Weights of a small GPT-style language model, trained from scratch on English Wikipedia.
Size: 13 layers, MLP 896 GELU, vocabulary 1024.
Architecture: no biases in attention or MLP, tied embeddings.
Training: 145M tokens, 8826 steps.
MLP neurons of a small language model. Each row is named by its layer, matrix (up: input weights) and neuron, and shows model dimensions 48-175. Each number is 500 + 50 x the weight over its row's rms, rounded and kept within 0 to 999. Numbers have three digits each.
After each neuron's rows, "fires after" lists the tokens most often just before its 100 highest values on Wikipedia text that the model never trained on; "fires on" lists the tokens most often at its 100 highest values on Wikipedia text that the model never trained on. A number after a token or word is its count.

L5.up572:527529480535442536493454514502540527538470556372543544533470498458455466478617523468453494437489526481554504374481489509580504485483480545447562464424443562541538557497478498357432584477392486602496457544449478499443495513510527460447530492448450516490433528483488517489417384493513494575478480423514558530508488537603472493447571505517408511450545420575566447491615506497545515510498
fires after: "ot" 34, "le" 11, "g" 8, "e" 6, " de" 5, "l" 5
fires on: "b" 56, "og" 13, "g" 8, "r" 5, "or" 5, "i" 5

L3.up403:507446505613429516477564510484482502410477476426477551484478444462499515555477463522511545499554557486509592551492409493478487443522421471478524409494506511520482583471438457540535494627424536464533583523537550459503464551454541472382397466481511584590511548490562430597374440469445485531573564489459643402488512558533504445457541461481563492471440445523505494536524500552534529473520
fires after: "le" 34, "n" 10, "rom" 10, "d" 9, " n" 8, "c" 6
fires on: "ct" 34, "ot" 23, "ust" 12, "ect" 8, "ent" 5, "ut" 5

L4.up295:487501473413445513598453498513590512452431450412528480501553582428534480505432461475427351428504508455458507491494545569515564431488519471510507442517569544461435488415589478494503544530453454511523512590461621379453461507513476540452479476515551488538504524462436395445459552496476519508427501514479414543465459451492513448505489491571450525500487499545483536531630498602558458512450
fires after: "d" 47, "an" 6, " pro" 6, "ig" 4, "er" 4
fires on: "m" 30, "v" 27, "d" 24, "k" 11, "n" 5

L5.up777:490518582567533476462429622496543530445470419477546556446466441523610484504569511446525540496520574459571535444507532512490440455579462402559475479511410490499465578490545450507449513507423547443527480494514438387510426518451468497434487512508467601550523506479550499519477430552473511657513509485532518542509505467528489476591532527485478505546444517587457443506466426531482507643467
fires after: " Al" 27, " al" 21, "ar" 10, "l" 10, "h" 7, "g" 5
fires on: "l" 55, "g" 16, "an" 10, "n" 8

L5.up481:582500421479487462459472447611535486487509500491492478532405517480458431531456468489476507391502576473418628505403490546497546466545496442528477499545536403453435478446523495431536507536485513514476462552507548502592496500495474540508534458520542488496500542533532558537504491499421457523490462537503456511518506501493394488515565521575426417549523537524572535502528461427491482582443
fires after: " M" 50, " m" 12, "in" 7, "," 6, "M" 5
fires on: "is" 24, "as" 16, " M" 14, "c" 13, "ac" 12

L3.up368:537458432475513501435486542557607537441456510448578538455492428555476522482540592580476556500467554483549502456435565576517448483490440394492508481522586510427384514435513513493511411476431433474456651467476530415540518494473470493452498517448519522509461482603477454467496525432415527510517429559553495553494557558488464523480653430530543515525464515464527486432520539501464525521436
fires after: " com" 30, "em" 25, "om" 15, "ep" 10, "ri" 6, "ce" 5
fires on: "p" 83, "ub" 12

L4.up559:496496483455323608578520513563542527488487544450481485469507521454491504485519478485392476350508533486470513529474437595536460474449486550522520374528489495498434544391609543435593501582524439546508552628475541466448471548550495598468559524453511426557460572458418514504489540515527480488501509631476547581470479543537460403461551410571475458510495553487444479479565466537456475454431
fires after: "id" 24, "er" 14, "up" 10, "res" 10, "ig" 7, "ul" 7
fires on: "ent" 31, "er" 19, "t" 16, "n" 7, "m" 7, "v" 7

L8.up426:479461400585495545443514573636465479483464411451541530621555521536567519486595523620573415499589567517501524495471497512486466549480471446496476509537550439451434509471445451447526439437489550611510512538484489608485481487425469511460533541477415470504533380459535472505420503417451476514532448427493512494539490500498449473461541542451468482466498540561559476387527554533534512525473
fires after: " re" 50, " W" 8, " R" 5, " B" 5, " w" 4, "e" 4
fires on: "c" 51, "i" 28, " to" 7, "ig" 5, "ec" 4

L8.up195:533501495562509562376452557520534473513490549492526554492446442522513477538581439521447482528553505460544498432456402494524478475531586503436593473537430440485588583515550516468483484520499435518488463551554538540468526569556518526417479500584442469470434487527549429466535517500511460544473509560467476553461449546486430501541571554542515557488456550473494447548538469542389461514472
fires after: "in" 24, "id" 10, "ac" 7, "at" 5, "er" 5, "ct" 5
fires on: "al" 36, "or" 16, "ent" 11, "ter" 9, "ard" 4, "ist" 4

L10.up751:492455512587500519404498479578537424487436456566449651427626442469620414503524473589524441475547515470503525418531480555480570454599473455523455480526530422546559490515524434477452463514549511513427603485538497457516476524483483490452506539474485527471459426531480507477479543458445591538572561475513479492605471503494493504524550531543516522538400513484459458522437526594549482581434
fires after: "1" 14, "3" 13, "2" 12, "4" 10, "6" 8, "0" 8
fires on: "." 59, "–" 19, " (" 15, "," 5

L4.up536:487434575410431571502469526525581469545471449483526444444621500523537521550533509604401469510543586544421492517570563582484465558527479461438539354593459467504529570431548495540486491514445497509466450544481484479538537547493513451439504577572421447472466555563489472474510564396502453529486531478473571487505556459530525534562551483530445577489422533509499497499492530534461519480428
fires after: "l" 25, "w" 21, "re" 18, "er" 10, "il" 4
fires on: "n" 24, "v" 10, "ov" 8, "if" 8, "ver" 8, "qu" 7

L10.up344:529565517465445550437491580546458533510492467514501525455517493548456484418552490471499493481460597493561461461598397544485520476560427521460587483478500494524486591507555527490544462549421430551518481520445570503583499553536502533445418445462467550528504465563641467460467515548519476471495470463494543493471537468510472540525633508483538507553333505490430467551475561567356441446462
fires after: "id" 17, "ri" 15, "ell" 8, "n" 7, "on" 5
fires on: "ent" 25, "end" 17, "or" 12, "ow" 8, "on" 7, "ter" 7

L4.up112:496495455528423582505472550498530467523467507528518542503571539520573473501454476537419515411438522486480411461400485513456500516497367490531526355605491516468425526522462638458472437597463469542467511567524547491493497560441485549484569519566442492433505511666519481504531545566418441480522500403513501465459488432552481470621475528567544528529515547526439495397505521581436486509535
fires after: "2" 43, "ad" 13, "s" 11, "g" 4, "if" 4
fires on: "0" 42, "ian" 34, "ic" 13, "ul" 4, "an" 4

L4.up580:543503442528415444510540595511477515471473601430523511551490391502485484383470595600537523509534542429529487417451511502501469394488483495479492477575529500359381470549443492422555416562511450566425529507530479576484459524487543526538433492433465526559515489498564466543514460451516472478587532543484558470493524533593488455468527401458402423493551470500565574373481573520466403584484
fires after: " d" 59, " D" 16, "is" 11, " in" 7
fires on: "r" 19, "c" 18, "a" 12, "ec" 10, "ur" 9, "at" 7

L10.up564:524520485524588517568484490458442518466467574539539580493499508482535455484584496497477448432536553490513460521378457451533434384478414498512560488534499536385477520485580510561489482527454401428448580506533532436590583544465618553560452504396577453450529456542476410492486480523459477491600458481482447483545473545463504537544550480531527491531401469520499573501550520491429473489523
fires after: "p" 31, "m" 9, " m" 8, "i" 6, "a" 5
fires on: "on" 21, " A" 11, "in" 11, "en" 10, "el" 6

L3.up150:595559541538572527437494525451507421540450508492470516452530401490520518469543562482508433489474480437533479486617403465572485514489487504525591569534479404513492565523526641485478524453523524498463414499533476489494490542542520465538468585470401543464392472521579520555490394498479462536520541540524522572630535581418458486463549509503444465617492467505510527498402574554449520591506
fires after: "o" 37, "on" 7, "st" 7, "e" 7, "om" 7, "l" 6
fires on: "e" 22, "ol" 21, "o" 16, "in" 7, "el" 6, "on" 5

L3.up222:524477519432441594531487523518553435488484583526552562483546467539443437469439432465426480413552475483424446480506486456434530512498418408482474483512532475533507654540522606440564490534422568503460491592518478489479396518495491585511515502547432493508416548556527497522550463551418439476557524444479612476470492449537443500496549445556481495484524428512510405490488463499413504510502
fires after: "og" 12, "at" 11, "ic" 10, "ad" 9, "al" 9
fires on: "ian" 34, "ic" 22, "ist" 20, "an" 17

L3.up527:555546494417427585432517491548521453510490471489548603534583571497460529366501473468380422474525487449396509461484454456492483511463383453548544439493498529481476523448587557458544568556464495520454496505520601457626557513547481575538515495489489438464430464586499505465453467464490448488505440444485545478518464576518544489431615481532469404546488458481504497464472572482404453542520
fires after: "s" 41, " s" 14, "es" 9, "ri" 8, "a" 6, " S" 6
fires on: "ian" 16, "on" 13, "or" 11, "e" 11, "an" 9, "al" 9

L5.up747:526492578536415494517548623491478506494489458493493529455559522416502494465517467501445514474468506457362388506468464520560491486459535557515608451486535521499455615445542575439491457642549541527465505575558473467455478599540495463446441346363473477574472481535502503509474498506506549463553547539504537519504547495520511457523494423603450428426483559437533589464487494540464428503443
fires after: "id" 18, "o" 14, "am" 12, "ul" 11, "i" 8, "it" 8
fires on: "er" 19, "t" 14, "ver" 12, "il" 12, "z" 10, "ut" 9

L4.up707:520461469585501448557529541508528531511462527489500525560624455475525510560482579538577501476503534438477520482518522471452423397454492513462474444571450534503497511509520467533606408516501486545494569547521398533523438547434522481558485492465507485503456486442524471522432497499523482532529533527500451453495572503513506417526497452452486536472389462402552525354477602540493404499398
fires after: " d" 85, " l" 4
fires on: "i" 13, "ur" 13, "if" 12, "ra" 10, "a" 9

L9.up483:558580460461553502408494449490455375556444594534506574541463482490510472481525638549449501537560481491436581466489451500452447431535424520544495534446483450440491501521519546434460553621525506424495529599461514461554586474430441488507469518475541477453483442603478533472569493491530517475456477527469572413499508430488542586497525495507527497510520435507522476464521592465502544559554
fires after: "r" 35, " M" 14, " v" 9, "on" 7
fires on: "ol" 24, "in" 21, "on" 19, "le" 9, "b" 8, "e" 7

L9.up569:535546496455645526489544472418601503522498486478512556537493495478568419587604534533557442417528494468463569454524416519464479501466560468436477436412443506472502473524522481424486442498485566528416571524504537466529536509443481447512517420339408545435451449578506490518479544500428493589563518491489565596535479518497541430560483441604517426492500481535563433478502626621434459490427
fires after: "he" 16, " b" 13, " he" 13, "y" 9, "b" 9, " B" 6
fires on: "or" 31, " w" 25, " c" 22, " the" 4, " th" 4

L4.up639:516607507443508470455517508534558468485470550521571501489433532508499455471465454514467468477493704462442525604544477612492468432531472421446503508475525477422475480474518454523476498485537484521468505526480419533554527532511587439511483452422335521605509456503510462403525473422487578540479457617588577555468602527560447464532471503555329495518528513560577427490442577448434526533514
fires after: "-" 22, " al" 20, "l" 18, " pl" 6, "un" 5
fires on: "b" 38, "c" 23, "a" 13, "p" 11, "ac" 6, "i" 4

L4.up371:583473460536553566503507457541524467441482613459543504512580466536597492526519477494467484541620502488503504574423515577549397510558390390506525499551522494437493517444608545471499475505517496527456628437487462470560599474449650580479538575429511488456390435519475498515543553415415579481498516557521495480580561516521495468514512476474485511577442476502549457356565528493409538540486
fires after: "h" 22, " ch" 18, "u" 14, "i" 11, "7" 6
fires on: "il" 38, " |" 14, "ol" 13, "el" 12, "in" 9, "on" 4

L9.up513:500498509623548470487524474526511512511478436550455541465547504501456516526539600516506545512478577532546512484523473439581498522458446515484576531564503499479494583491555618400521509536505507551371480502532396545506489514438560494515410508480467509512480432401528562496532458490496369521504537603544544529608458512484465413485648441500381509485479428481548491469499466528512482498467
fires after: "e" 37, "o" 13, " se" 6, " G" 4, "n" 4
fires on: "e" 41, "o" 26, "ie" 8, " th" 5, "u" 4, " O" 4

L10.up764:447514451550457459488520543540615378498489525553495480601464567529590553437523509606539398506520495493450536552542521499489478481470436524479479517476430487511410523480481498541532528467412527463554459479559514440508424537520433510469473555588479503499484467448604517483521483551454427578556554437507458485653606578509480405587586518627455508487552533523535424456516460496446504507477
fires after: " " 21, "he" 13, "us" 12, " E" 4, "re" 4, "x" 4
fires on: "2" 20, "e" 11, "re" 11, "f" 8, "c" 8, "n" 6

L5.up99:508478453482538503471413543506558469461458481460584517510484533480542496567497470550545518471440503449386529530455447558472405488531498507570543462511499452486454480502565466401518475542523473507511494465502566506632474525483525453471549464471518568567480499623494515543465566515398475514502495570503493495631531568508504528620511472637474479551409532515540454413479497433457494568461
fires after: " M" 29, " m" 9, "m" 9, "h" 7, " H" 6
fires on: "ac" 33, "ap" 21, "op" 13, "c" 10, "al" 8, "r" 6

L8.up171:525445522451474464468499519449469567490497550524563534468444492580512527541538488428477521522570479527526553495446543560495476514531480428484555515552521516497341602536479569551566486570504533457460580569588489402566444485457609482524431481438418472485451482601480428478489509499435501427481502543618543448501523525608456450478586544623523544481409446491497429456464473534480532518462
fires after: "g" 16, "em" 10, "t" 8, "ce" 6, "en" 5, "om" 5
fires on: "ain" 27, "p" 19, "ac" 8, "op" 7

L10.up530:514492408466515504545501425568568554425485425512617509530528505516468470412479491448481466484518449567469517474402528582518493470517468475470509527537448530514442529483568531553675484506487535505439561499562443569548431512509572556504548427492499468465433421476494474407437524479419504449533513549460487488566613526574477408585518552471505491564538456505475444521472408450512471496469
fires after: " " 23, " A" 15, " P" 12, "x" 7, " S" 7
fires on: "ent" 26, "and" 20, "nd" 14, "et" 12, "up" 6, "p" 5

L10.up729:444469539540522539425481560454480484469470513541499522455496618513485514517495521488474496479553470484458479474398415524537523499511352498447658487534499488431548604477537502522529515609469448555507513498547413489554514538539583534473524468533451532521436492519532453509491525560383552488433464527502568494547539520559523541483617420492502566465417522483448484487489585566438491449476
fires after: "n" 28, " n" 19, " in" 7, "or" 4, "id" 4
fires on: "or" 17, "an" 13, "u" 12, "ation" 10, "ter" 7

L10.up800:497457476549510550522567513475517549395437455481504517478621566444566457416488473612567485490543548513477564525475441540487461491503545460498442507426476465503412498487506534503486522562507514549410613463466491518535540565531521565412501487474493493455491387547501507470448503502508539452556476495505393562501491454491412548562541420476517483440428500501516443457532489651462458497444
fires after: "4" 15, "3" 15, "6" 12, "9" 11, "0" 11
fires on: "." 99

L5.up71:489592387556475528468549503532552402484465463468529571635481485587558467497540469574515453408537508491536582552493507477524555493453479475539513398526489489497468536484491465461625388458454540534441480468421520514447404538491476452483449492474458496561525425469520503553402494515486505522526439544468564537563540508476460469508596369451509456507509510492563569442492495516490474564500
fires after: " B" 11, "l" 10, "c" 9, "on" 8, "b" 7, " o" 5
fires on: "z" 32, "en" 21, "ig" 12, "c" 8, "í" 4, "ec" 4

L9.up505:542517530489540470456513556510482476420469548479477644454494507506488391493492522532560399416632514481453488583453491571494457502547493417553502430486526559510526545544547483464517537520555511437541657556624563471504423477562526498475471470473399556500465450448505447460395577505413507499515486504568398419564521476506397504508532554511515571569424490521496458499472498532423451432474
fires after: " " 20, "1" 13, "2" 10, "4" 9, "3" 7
fires on: " |" 45, "." 27, "," 11

L5.up431:508604465541377473518459489529541469568456529506518642524524484519556481483573395514516429412498542466468591474466498500539493546425515580572480430578520453467448492485505493433524511507509446490543433507484422457452442533543559536520485559550504510491488502529523554471465449592558496545504493479466476608517514470477512444463654386566502486505571566435461533414520516466446468531472
fires after: " G" 16, "g" 15, " St" 13, " S" 10, "s" 8, "z" 7
fires on: "er" 28, "k" 20, "re" 11, "z" 10, "en" 9, "a" 8

L10.up838:482448498476472629410559532455531546486484451475518495501550549516477486494512533517434462423565539513420458477515420522409498431536517434530596437508463499491485548503509514413509502577471504496453540592536542430478478503581495581484521437575484564515447582538520493436479508488434482574439497443492606510440472482537454474498585446521517479446520480520537348574507498537535508441461
fires after: "og" 19, "er" 13, "ic" 10, "t" 8, "m" 7
fires on: "ist" 51, "v" 11, "an" 7, "ent" 6, " w" 6, "ant" 4

L8.up658:554511482546643517425438468482492513525460514524531486539497517528542466543525424486535397490503490453404558518601488565438450422541480418525549440403409547474527514450596463414511460450468457578506491518568465539585495513446537447466497540422498443531404466426520463513506466479415490502554458522490475554596513567500486426515511571584506501530436456498597481474495522492488448512413
fires after: " W" 15, " b" 13, " H" 11, " B" 9, "b" 9, " w" 8
fires on: "or" 79, "el" 12, " con" 9

L3.up16:568543511496444522498535447519551478366446575482436605441453535537554378474542564487550496485532534452514481593493523477463479481440489391515449596483538468521521447482481472550549454589489475441482580517501557477520364541523514443506522465443492492520501373565510475482412521449438537500656480490569430460492545400478429527473513502608494473569455533580486504522508541555490478517535
fires after: " |" 29, "1" 26, "−" 12, "(" 7, " " 7
fires on: " " 29, "9" 19, "1" 14, "8" 9, "2" 8, "3" 4

L5.up243:527401551492541464501437537533504438497498491466473496488566553488536482467511495589446507538545613484501440449536558503528498451472434469476541513501562447439486540452508520445519513481439476457493462433562505413518527477495542477473445519497413568465523495555504423589489506419484496510581555455455469436558525512460483517694535493477465533580401576478513520457532511549451455596517
fires after: "," 17, " y" 13, "j" 12, "l" 11, " h" 8
fires on: "o" 25, "ear" 15, " Al" 12, " as" 12, "om" 8, "um" 8

L3.up260:462494531469458511455490500448490532532476469479522503503554457427493554468600437489541442429454468469379541414548453448447536524527478540513616409468480526531510499435478509494459501500405525491500579607481415401529541505552519579460537438526571449544427476453571521458452489487497500532449450435475535495491606402545514477391520443536458466478478522545492470522552647459532586484463
fires after: "v" 18, "or" 15, "on" 15, "n" 12, " v" 11, "ter" 6
fires on: "i" 56, "th" 18, "t" 18

L9.up258:508569532538587493469421490516585511557462512471481614480465550472463473497467535530500497435485541523531557494464383468581546521468391463505581517564530461442510584477538482448548497579420441561593506580545414547470469513422451410441363461449508532452482517534510461512505572525604475517421505545522530586497473508477470506515543478524452467514550410475490477510549594519476471467488
fires after: "o" 22, " T" 14, "e" 14, "ot" 12, "ou" 7, " G" 6
fires on: "ver" 36, "ot" 13, "her" 12, "o" 11, "b" 8, "t" 7

L3.up509:522473526448495513475430532425507541465458530458573562478610477504494452487539525505511471431547486426473545433448470529468520507467482503446539509443418502481489630545456607450469509575433536527508561642635415457527591552524442548542445520557421513576382480541623516528544474507521550530457469478524574460505527466485456457488536501493522462490445464532452467460491489507532523591413
fires after: "or" 15, "ov" 12, "un" 9, "n" 8, "v" 6, " Mar" 6
fires on: "e" 39, "es" 15, "ge" 14, "ine" 10, "ate" 8

L3.up20:551536538492432636474523511538616541488513453499619573473577553458527485420589411503493429441478585462433493465513383447562498489411449513454503471523546435484486511476606482466510540527476456564444479515419443533501530538561476538535522511488389449517497501550504508465487518493519465498459418441468499593494516509500496517545598476484423429554535536424442458494553580605424463485509
fires after: "s" 25, " s" 13, " St" 12, " S" 12, "it" 8, "v" 7
fires on: "k" 32, "al" 11, "an" 11, "ad" 9, "ish" 8, "ian" 8

L8.up318:521461418554453572482500509501509458511454501444609523500520515504542481593580520446430484519539564523532512450538486528446515474550459421477485423480476509499534575450568497454447528430456509524496396530430534417424482508497496534438574504527458519482525523566510495600518431480448465669482497487495550539451497571544392457520587475502460485514561500487505446418486467514514497592382
fires after: "l" 19, "le" 15, "g" 11, "e" 8, "h" 7
fires on: "v" 19, "ic" 17, "n" 16, "g" 13, "an" 11, "l" 7

L4.up718:569492456521515530494515459482490434490435513470471530657611458515417545526495446501481505414524547522512530513604523460367467541460482413570493463465490441550541498402503536476573407461498516517449546494501484494626544478523556436480519519525460474490431455460484486506536523437489485526440568532516558575491548505520469461441567483462502447527481458479516433482541601537545518476421
fires after: " c" 19, "p" 16, " b" 11, " B" 11, "op" 7, "at" 6
fires on: "er" 53, "i" 26, "it" 10, "et" 5, "ast" 4

L4.up384:594564491530510554450537540469467506477467541490579561517419466588473507506614440570552470505563611455543501528548498509504516477545483508449546409479466420452458507460492473455551455487508450550457572498496443528483487526473576493414438498378469523565492394426512463478433481476505552508547494666586572505460527553571414429419565521533467478500553447467544398470481563493523528458437
fires after: " c" 28, "l" 20, "c" 12, " C" 9, "er" 7, "it" 5
fires on: "ent" 44, "c" 13, "at" 10, "a" 10, "i" 7

L4.up608:542491560490416564557515445524506526485489437501525504503585580447488451526480447553463454429597538515482561488459461485484515495518423455490528478506446497535519501486505498491527509471469525463462480538429512584522481532531508478494520388570468537513517468599511508592511632465460408532476525519448562517532549437558485506594584451480507536449458424643464392482565511562503519564540
fires after: "er" 37, " N" 14, " J" 7, "il" 6, "ar" 5, "n" 4
fires on: "ov" 16, " Mar" 15, "b" 14, "v" 13, "ar" 9, "it" 7

L5.up156:489566450522531593503427564514600403517437545496535532569420438419633457482531497508445417375501535459480574512488389509551405504414489574539497482550494427538503501497530524362542520531504503474481457563519547509474513563569543510495479529534499503497488454414475479442467533498537426513478557568477496547600543452512493478539566382557453533575527523497486514511538469491430530510468
fires after: " K" 31, "k" 13, "z" 5, "ar" 4, "y" 4
fires on: "at" 19, "l" 17, "en" 11, "er" 9, "k" 8, "h" 6

L4.up165:480572531507428521556373473536534522481469454464475548525518492491457520426533502535508499433453425496507471366532515556380442535544489525540500455475446526551495529463552490527635399480490481551457638523466490512548427495429583536449563485476512511520393502451463466448435595501450476502500455516539519447457487492494536424451559512572505523529540436454506454504513464515419506475464
fires after: "c" 21, " P" 17, "p" 16, " p" 5, "is" 5
fires on: "et" 48, " t" 12, "ord" 9, "up" 5, "p" 4, "ed" 4

L3.up160:511471420457501527537464573533525525476435464433415523576554490383521536539540562515498439476460508493468441438499440573489518450444494433517516549648471540391569493477629483444492466524461501514478494518574502498556509531477515512406495475497494520472521507497641529475509566563452478605533495468500559418564524488594451438584479536565452438558571491523536469431575513456483442499494
fires after: "ter" 19, " A" 14, "d" 8, "he" 8, "is" 7, "ld" 6
fires on: "w" 37, "n" 29, " W" 13, "t" 10

L4.up18:522579495431434603515471493546509550494470550497574542520622481563476508393522479456521491446515556473513421448477507449461530540432460476574582492465554401480412529553507644458550487481454550523376437558481414471490451547493559588568489511553505458516572606469561521462504538537387413439502515636526593504516495466455468465450561449485397398549517496496438534478539546529406476429564
fires after: "s" 13, "en" 11, "ad" 10, "nd" 9, "al" 8
fires on: "ian" 59, "ch" 15, "ish" 12, "and" 4

L8.up399:527433452558533497456423614515523433459472508466551629535549407482517470566484446584460478458528478419466472405443470618499423481515526431495542440514524510551480507550556513501549442588537454547478599522528508503489542491498533555432575538465491550463481513517424521483492527494380607483496465572578469429590513473502551503477471453510537426502401516405480441416446509512464442522469
fires after: "3" 18, "4" 17, "2" 12, "0" 10, "1" 9, "8" 8
fires on: "." 95

L3.up429:525427559524393434511482563538515488459458456493513464531564463537452514438462573522445474531543505530499529429431493527463501457498486466577597381496429510538504570458512469515595479622485512538498592507540480432508520562476501492473386515515493502566444533464526510576425476430537482482507583541475500561495493522508443533441500459505485510477512432460503431519428511484476487486499
fires after: "c" 66, " c" 10, "n" 8, "s" 6, " C" 4
fires on: "ur" 20, "ri" 16, "ect" 11, "er" 8, "oun" 6, "ent" 6

L3.up105:515506459440401544445542524442543532450458529481524467467436519542492492528507482523436583451556516529490521569493467601469512384539490479475570370492418508509461553505563482509555395616402513473485609486532478502525444495494547489468453531495497534555536547528469453532482530497499560478510568501506620520416498487534482509468513434503489526448536373596500464516472629465499518502457
fires after: " con" 19, "c" 18, "or" 11, "on" 8, " c" 8, " C" 8
fires on: "st" 34, "ir" 13, "ur" 11, "ent" 9, "p" 8

L4.up715:581606494504580511520519453470572563414473599499542543454504546514503475423533448538530535447567492433522536481476473500436438413460499431446509601451452405449500477548441427380516430503450530468534508480517532575523471586462496432504499405484492527523507411638620554499552565486513533495512564480503500464504580460510456565479521449490458454549500499521437495439565538516511442595544
fires after: " " 24, "1" 14, "il" 10, "ary" 6, "″" 5
fires on: " " 27, "1" 24, "9" 14, "u" 5, "ber" 4, " (" 4

L9.up411:496438390593508515496474595613523572460482534484529650465561410452571570487512489514499419438514523403452520472502534564458519474520532442517507445479466427506488490492488469483499453558514508414526598486533534457420565461478425519473579508363523535476551483519513537464498547549398603583551560482531377498556519474514450466509509382585483482532503472546514463487499505459444515510496
fires after: " |" 25, "1" 17, "2" 12, " " 10, "4" 7, "3" 6
fires on: "." 30, "," 23, " " 21, "+" 4, "−" 4

L8.up398:491489531510527562522471577478604466474461500482504562464530475427576525566480517509512379460467601519418581499531487486461487484434485479459560439551499570418510538389591517466501457600453466449518560476537392419466501537417526475457484451552530547522489475557599471497485536545408509564506540492513507525516539497543493509594532471496487449499411572485530545404554552537533435471424
fires after: " e" 27, " E" 16, "ter" 12, "he" 9, "n" 9
fires on: "ac" 17, "as" 15, "ver" 10, "n" 10, "t" 9, "ter" 8

L8.up471:511547540467536453415451584539452375419444516469565546508476515543465525496506590534472440442510513429428582424457418491485419361529524498444508505489482476436517543512552544482505532598510525467534596582498573397589551603476491444499419581517533526517448481490492449501531451547467509547432518526464510499489527448499532438439550490517507435567484428500488459461539506484521471579491
fires after: "r" 27, " m" 23, " M" 20, "e" 11
fires on: "us" 36, "in" 21, "ed" 18, "x" 11, "mer" 5, "on" 4

L5.up126:591535471451523497534500469482542440453467501586575512552637524442425463481454529499480449517602491536479480575398498507538533423373500470656459529438536459371524494523570573433497520514419517550492467551524519501537556480576508492538521493499526503477516458496493430493476488450410561562574574420496482433548432508459466495497440490527476436562409505543526501455453516469491485565441
fires after: " A" 30, " M" 17, " P" 14, " B" 12
fires on: "an" 20, "ust" 16, "on" 13, "en" 9, "ay" 8, "n" 7

L5.up110:482525532500455496511471578570555429504457479535473503469533518499540516590452483511461432502557472465458573503460492492474524411458500505486521486505439505498474509498454511455525483527470473529562424508631554380491459513528478514450476412587499521432420468507482496470534498573408469568493491481586373500600544407523502523590551521612542443442520464536665532528499443503495342541464
fires after: " A" 31, "n" 19, " on" 17, " E" 12, " a" 10
fires on: "e" 25, "n" 25, "c" 19, "le" 13, "z" 8, "en" 5

L5.up727:487599516570535450507457516510579445457481436449506584539573461489479483484472463608514416477575507478547489486520506561440434466502488564573466522487480437444538460465461498489574411543520459577452564507568513507604556493481556420465509520478507519532441424559466463559425590459499565579467503474519552537469566479487455472476447493515490508598497502466503472382507645525542437515447
fires after: " G" 32, " c" 24, " C" 14, " B" 9, " b" 8, " g" 6
fires on: "re" 67, "er" 21, "ot" 4, "ap" 4

L5.up179:526533376586429489467545478508550480540506526452561511571458426560489528440544519640521501530566591435543530513516537596501454441563464404468553397530452474472497510369543520489541380500478565558453517422538472475491430525423522430372472474467475503543463470470469549439451404426550489508565382530560536494506570594536451527516616561530489507515515521488549500443469458475429482482467
fires after: "l" 20, "c" 20, " d" 10, " re" 9, " c" 7, "le" 7
fires on: "he" 22, "ub" 20, "f" 13, "ist" 11, "ig" 9, "c" 8

L3.up651:554615468552457505468403440501555496434400599487465560457468494530532419402529435518513520438608558414545504505442484567420521539448431444632443482557581463491424513488504584510525509539513536501411551465502551504502376488523528598433588460567498518517415503566475500533508576509512485446529489502488559446552549454484496510542569548553461472522449500605429534449539512544392496458490
fires after: "0" 20, "3" 19, "4" 12, "2" 11, "5" 10, "1" 9
fires on: "0" 20, "7" 13, "4" 12, "3" 12, "5" 10, "6" 9

L3.up1:580604526558419444451330581551512474378506523349460588457474475437553469404542415504453515530527541521534460409480460515412505524492505478517572538504512517474433531430501484504560462527574598508477547411567554440485511470500502562412494525510450506573449547577505476556458498542585470519486483486501526459463526512473487467417604529573468527446514521461510453490536460469422429479507
fires after: "7" 26, "9" 19, "C" 16, "8" 9, "D" 7, "0" 7
fires on: "8" 31, "5" 22, "." 14, "2" 6, "6" 6, "0" 4

L3.up458:560531524535466542506454482449498563477480518508613519402623450582537529465502458497476393457487510492401421457477441408556514525420378471470509538596470502499452521525484596494552541536481490534446600586611397438526460568499486557569418487537489501543438457601581540489519442585512429473531495478489494508532451505527472478493581468532480489488496415454453537501478459511500498558507
fires after: "v" 34, "x" 13, "ic" 11, "ri" 7, "s" 5, "en" 5
fires on: "el" 32, "ian" 21, "e" 14, "ic" 9, "al" 7, "an" 7